{"hidden_act": "quick_gelu", "rope_fraction": 1.0, "init_std_down": 0.0}
MLP neurons of a small language model. Each row is named by its layer, matrix (up: input weights) and neuron, and shows model dimensions 128-255. Each number is 500 + 40 x the weight over its row's rms, rounded and kept within 0 to 999. Numbers have three digits each.
After each neuron's rows, "fires on" lists the tokens most often at its 100 highest values on Wikipedia text that the model never trained on.

L9.up922:471539550496498558460513464516527490524504465543477571433514448490514483491532530475508478408380503542483480508509505546451563509471526508470530525503426433471507489601513439445464471494433531492485488498516500470477489492532545559398457453525506559477503451521516543512517544529489464571516528491504450500523505496489526526503582479461486494525532486495500533529489449532540529508533
fires on: "L", "K", "M", "Ch", "l"

L9.up1167:502506448514541522485510511463518544443520489552486509496481502541497543532515565517460454522507438458501495571509480582515562506451565535509525475541493520523507493481539481486503475482430577498550519476514502584544482437475525467435473490547561458570496461457530508485529495514526565485548524536527511521496515539512517430487490544503456420470476525485531489545482504492451517462491
fires on: "| ", "been ", "i", "later ", "first ", "w"

L9.up59:467495486469474459526543467467504434515573540527481536566478445541527476485540542463526524478491513486528528503482427492425523558538480483402558458500505576503505483454512509492525469495515513459564427496515476572542500521473469536520603482509566512510510533463427477586455518459547469523454512501513540576502493489522468565514608518577511552496564589466523573465526524541486486521558
fires on: "| ", "an ", "on ", "as ", ". "

L9.up273:490485472502485479535505508575513494518506506573508466408423378510498524562548599492472486407551485448522512527470443496449503510480485530497480503485493502554473448500457490523452511496534492513460520476526519587563508479501458506453498487441540469523445467474508455483533542491519459516464504503495456510543446502551424555479519494518454475460514526504507528566501501470520454515514
fires on: "an ", "| ", "An "

L9.up226:479503499496543503417510525500547523574465468493449529527558526539556433450497539481512427560522490524492455398460493630533554461460502487483476449540473531566557495509555519475521507520528468509499520499456407436514505499439477468423444546451423521574560506494507407453556591532551543524507428430454546509447472488520545523476503485468456429522511541478500509448484520529450515488475
fires on: "| ", ": ", "to ", "ated ", ". "

L9.up269:562465528531518484463487470476486527628535492488439467517543500503523460426480512505476427564523454482453551459592470485550465468565473440501538503474475564515480532545503471525492480485504545437467463538496507441515558487380468505512507536532540552531475508506526530543546551606414511567511522467529506451468507523549528574479515422482508429486423510489473482452510509467570472604440
fires on: "the ", "by ", "and ", "which ", ", ", "The "

L5.up43:493494494549375505500487523512488527432514537550460462530488459570491561459570428554530476535497537507549494516481534567438533493525500540506433496484548513536440558508430525523547465510411555505491487491494462458494501484505517518557431578508546500472510477520553487473535447477532539531474540493529467509553470503574509468506513471548541482463578424424574526504500482559556510529561
fires on: "'", "by", "Player ", "Je", "1 "

L4.up1134:455512473504553541494464532568514447528406473452511421498542481508467526553495581545488510528499530501522471491543546389492611367546508472472522502507581499499543547578524460591406514536475485475483509459564474508477485492508518537501516495528527489516469500484407490546600480527535516472480502464552536485487551517524515505469490529546503482491541447460518484507439480518469554493514
fires on: "Am", "co", "min", "{", "ph", "bu"

L7.up325:573457428512407487496538534480508533508494495505515559548505461567448449464520546430472500529490448467471455516455577593487582524526560543600526505513416467414570516527530555444536555486517545485476465465491491528563481597447530529437475568519511520559473415482580523504525509475561557522513491489555483518513474573539536539531539489532443427555490491525515570482506472491473491539484
fires on: "\n", "\n\n", "\"", "y", "well "

L4.up88:483523534547441492432500487478490469485457522521466564581531548524487559531429470527507525480539451433496526471476434551500544447532486498481515487454520523551543500520578534440529520559521421540496501562552546388407467498504396443499420509460506499555478516470477447478534554492489526453486455523504469502463504494559539497487472501507448616476557492512481486520438544550502567510489
fires on: "of ", "and ", "Bi", "bi", "Asia", "prove "

L7.up858:511464477502500526501498493483558533490539552507585521518499492527496505489562489523542471527509528439508577491494546502448592429485485477484523488491502454482426474482499552550534555550470541559556462452533469480482503568482525471514493539470524408462534520522502457478537559460518453474487542476498492469509410462484570577535507475473490493510518543454503543555523492513465501499561
fires on: "'", "Fr"

L9.up501:467578541491481519509490504580525530417463550501520581541483447493516481459499499526539520579483470468448492523540461579491495522501406480424490495483472490518429508497475433544513564538515458486543494522552555494520479458431498450514365509471473474496536545540452467547535475435476472581463466532469529537451477521519500471499449483583532498462534499432482563519446465515499545465553
fires on: ".", ", ", "(", "and ", "to "

L2.up139:541559525505519493457507502471522515445468587531549503533486582419507540486518531425458472530527482462467551586543524418557542508498520491561527425551504526545521524540543500480522474523550548508544499589540455491441485498488509527428478468523485488550452529503498508488554531453486495505468502532478478520496508494480501504511463530400461490503467528487482434542495455561495483471536
fires on: "fin", ", ", ".\"", "that ", "eg"

L7.up904:475522559483502536504465477509465484521491542475568527537507485506522639602486473512426564533481536518492561511519456477515500469531502492487533529508470556458490460527483412457501500531505509456501441450516469413462555520492434526540442471501502464521523361483468557499556456567441446507532548491526446491432534473520513611498523471449462460514448504507421522458520532497516508526430
fires on: ", ", "by ", "well ", "By ", "to ", "m"

L4.up940:513496482477512530433517517523488489598454555441512477587503521519523504504500495555482487575482477552515422574399611514591507481477466473469581500466500451489520408473467494441569496622522485513506567532428531468402433444525488527571525500474511516502493507546556464472540499523521490450520507508436507592497505479516504450426544503529506518480572543520485546544523526570481484510546
fires on: ". ", "===", "| ", "; ", "= ", "ath"

L7.up154:468483510478508502522468490512497406517479504504408439455490477487442527469461487483474538486503474563465509480555556511487487543560543455545581507499418468466480491507544566533515467499488564466576511505472444518504567502506461521483505487464528453495486445483489491520501523505565470477462480503528483545512463512500464540427576470509498431525522542445462469556533476553482516479522
fires on: "as ", ".", "(", "The "

L7.up649:494509484414501460507484438547521471510552537536436477447548486480479595589503546576521458549420507413462518497469495473523499496557526552510534489510545534491454548517500436514503461495421511449431547548461533501563566486424487493531513501515525469408467542490583540484505514510501472492471518554442524475574482505516448587415523470468490461458463456454563512568522484480465521491482
fires on: "an ", "st", "aut", "rel", "-"

L4.up873:549502468460481521441443365463530470514516447470470481568560421540559569498496525480523532441496484544495485495483477514494515459514550523539559550519471528499489475550494505551543492494578554488487515510490467489413527485474481548541445500472495474485464484540581568494504528546551441470515546507532450546485520512510431502465628479517449505527426465462522535523583560453517533419550
fires on: ". ", "iz", "Z", "z", "of "

L9.up605:538482485464515516434566460428590615546507518467508496499489452502496479464567541520525461566538512495452505493503443496548518469531453518496547542507505443509502388538533493505505587554551509607516560499503483503498476498533509413484508565462561538485568451476487499494479540503489458533484498442450513511484560505495501444473484506533457442521528541528469504480546490519534505418571
fires on: "| ", "Candidate ", "1", ". ", "("

L7.up438:532526492476482537503498550534497474457524548524477412475544549465505496526511471508486490563487532528413512474495516475499453462461499492529512510498542558466457463506478432542540472492516583511523532478570511468514528545438468545483544518493512482529437483512575461511520457425618463489562534502473527554473489555533482481488418484525453512464549591469531471461517504467419437461457
fires on: "| ", ": ", "of ", "("

L2.up935:493502462482499513513469531537571553413545524490453504504491485463517520450497471456569503449575612508465506531492564512441539475507519491509593484416507518422392461480417562440515469502403527489489535537511554458513561540500446549459468559491463544488480488447437505488552509514496483524501522467530544466587452470538467536482436523476457506468466575496440524591494468556518471539493
fires on: "Small ", "long", ", ", "pe", "Pe", "hy"

L9.up994:480458499516524461491513436570472539529528529558488467503555451435473494535473441500469492468513480499442536518546502534520499553500480499460508499541476540497552481524518468504424500583493481546507464489501442474456545616426474502438529472552464438444550507524444495490502499518479583493544500458434562458480526461517621531510513500513460515574543497500553450574521480567471501536509
fires on: "in ", "+", "-", "t", "of ", "| "

L4.up359:502510531484534506497483461431619481478460480486443467483508529486459543455413472527575480461535475486520508510467540522485527504485586427536495504507494491544455516507509516563497460448483514436482562516529476556504485569510514486530492499497461550507504463534532479657483493480493510525509476509494439503423557508577489503434543488557572472472561493463495547448553474551510465421518
fires on: "is", "ob", "===", "Length ", "as"

L7.up670:507487480496495451473554488498535541528534499508474419530524485560495518482520473450502461531521464506543538494499474534477512445450504536591514533480503442532458452438517458593493531498549477522533479463443447456546564535512447482437511475529431419481521444515502509518537484460511521496473519455473528499508507517529513440489557507467444431515494555500558560531512487619481518497506
fires on: "-", ". ", "\" ", "| "

L5.up1034:504559539579577541513466494525560558478571524468509467532405451507498488494517519478576522551464486450490478495475469606533520521489500470471469456434501477429561481616498494467503411505486505512467549487488502496492509474534451471538413508452502460538538547546490497469464495518457532488444479541440504578535546573558498487428448575475492531473476557492534488575490532524466440506473
fires on: "\n", "in ", "for ", "appearances ", "==="

L2.up783:536508446451508478426557446505511472592599479501459508530495430522554483574469511533477518474469430543454483474446519563510538560571522421488476544524495489545477470504519508530502473546546539503514560475494504544471495539517500466513526457410514470538492452445468521534508520475457528461517510487504456489531508494523488510489505425485511494522501472479469499596544490535487474462441
fires on: ". ", "of ", "as"

L9.up133:486525464576573493479582565540440483506498520512489449483523416501554532462511560479483443562484536486526484421474491525389473489518552451482568491564521510487460532499432496522532483474512573528546543440470475512510568484449490513489503527522502446537433420518594464516506485482518458471515555536458610550473495565486511526449411434475506524536541502489453458452557458510521575496483
fires on: "| ", "number ", "."

L3.up889:419578510484471520508511535522514501511450485454476442501456546484476544531454476519566467478490459528409502523448496586432463512533438446434538576526526546480392501441511493509504463449471474517556508423521561533567445478507462506542456525432506516460503532487520483599400498559530490559467448500481463542485547502476381535546506514447482461475573553549479540504479515490505460485517
fires on: "ab", "as", "en", "ish", "ak", "ob"

L9.up679:479531525496522490549515491516550531516473503490504397530536523554478512398503532510492534459484481551501497466520591482453501539471508489482526544480499496434508517490479535550458482460450537554472496487498492491567445543511492562495557545541461458447519448428537445582532453523497518466450462489537568566409451485522491450445534500492536563471491543473538489475439518478521574481474
fires on: "| ", "not ", "ust", "Sand"

L9.up252:430543482547549480477516522564440494469495563546525424450483514592498475536526490459425481513506544470472527445488419529442503529518531399507539556441511455477467483514548511481542480482448512504523479502464450441500567522452483527473475522505440527509565527465421497411490514505522473488496499502468438545459524633484533548434545516481434424524502467487465499487462479495495532486488
fires on: ".", "(", "| ", "/ "

L4.up171:495520502482465603485458459560411502576510435561495508525515526514471539482464416401511411504557521513494495480502500441511487463426503542531494424478510497473571497527528498470519473559531460528462499495537445459501480422472432436504512448524435505458540501504482523517541445568453564485484522504438538566551530462558518505482466440507530611486497434479514531503526529514520541500505
fires on: "and ", "of ", "Labor ", "Political ", "& "

L7.up1146:537486466483506451506541450515484474559489569492479540408517536538532511512495501397517445519517560484506543472539539554510515561476474511553513467463443472479595508516503501508493483481537508501476523546500576513518509527540461424432493490471574459515548453506552546472497530497549496452465501444536525501422520544491482491482561515482557509571535543512475559581565546412462519473495
fires on: "\n\n", "==", ". ", "\n"

L3.up1022:502541480532480544521482468456501475423572534482564559523428479424594489542451533455544544544464530475495515511503518532490466432440521454428515459415494485560485478558510527460453557514494455539450498493576511492437476430494479517507469508512526540465552539494389530531548520502440493472471527493520493545518472520523503492486413562512510477505492473551503557533549461486562448458557
fires on: ", ", "Basin "

L9.up623:480492428537461452563463471533475480544485482545522513491418442530538537457481482537432511401407529527492486544446450502525490453541479503413485430565493485490584500504478400470487496555461531511536574506523555494624481518544508416525457479492506415473536457492466557495527484623470481433511503441498528473482509499504513515526529526469490465471488479414516468540513477515592456530444
fires on: "\n", "199", "iz", "201", "| ", "5 "

L2.up596:514482652517494544459515523422505492514503538504501462540439517495487530550488508431509518557496471458535512478520523431564574605514536480534484433510526450507531488589539536526506455480572548584514558550501476485464530451496535499471515516471480503564471494423535476525515427479507559495485469447502462540502515533523486471411550439514542505543494488527474383483528477486508485495526
fires on: ", ", "evidence ", "Brig", "assembly ", "eg"

L9.up76:511510504518537428465514542482492420487494540514534420501516510545520500446448479486511533437488579500424523474521415519541537543463542572449472479485528467501493483513518451533501552628489466494478477481523524515491540537445545485509537425455525538436544501542481536495542475490572522460482442462472575441498506520487401465533398570473471461495491514559489555484487481532563555463570
fires on: "K", "C", "at ", "N", "At "

L9.up727:503488499507486524539504463502569453524484456539456523439509509583548512516474483512463462553469502582501480516538526499525478495515499457482457528520507522547473530531478483485479482495470558574513480437507447481514568472460465529537476489582522451517508450526456544511472521444517562554493473521513490582566461533550541524471550513518472465594593503490541574465476474508526492477549
fires on: "| ", "to ", "by ", "ts ", "with "

L9.up406:448458542440531510499494466455523489505557452533527514445531546589527583484535530517521520487506387507486536551460555505516492424529497499556476474466485531568514560524532434482502449519493493481434574506567534416501519539498435483505518483519491473460546556466519500502518558594476506565445468525493521519498574452555545499518504537461500485506499481471496475499464504465537462493455
fires on: "and ", "the ", "led ", "\n\n", "°"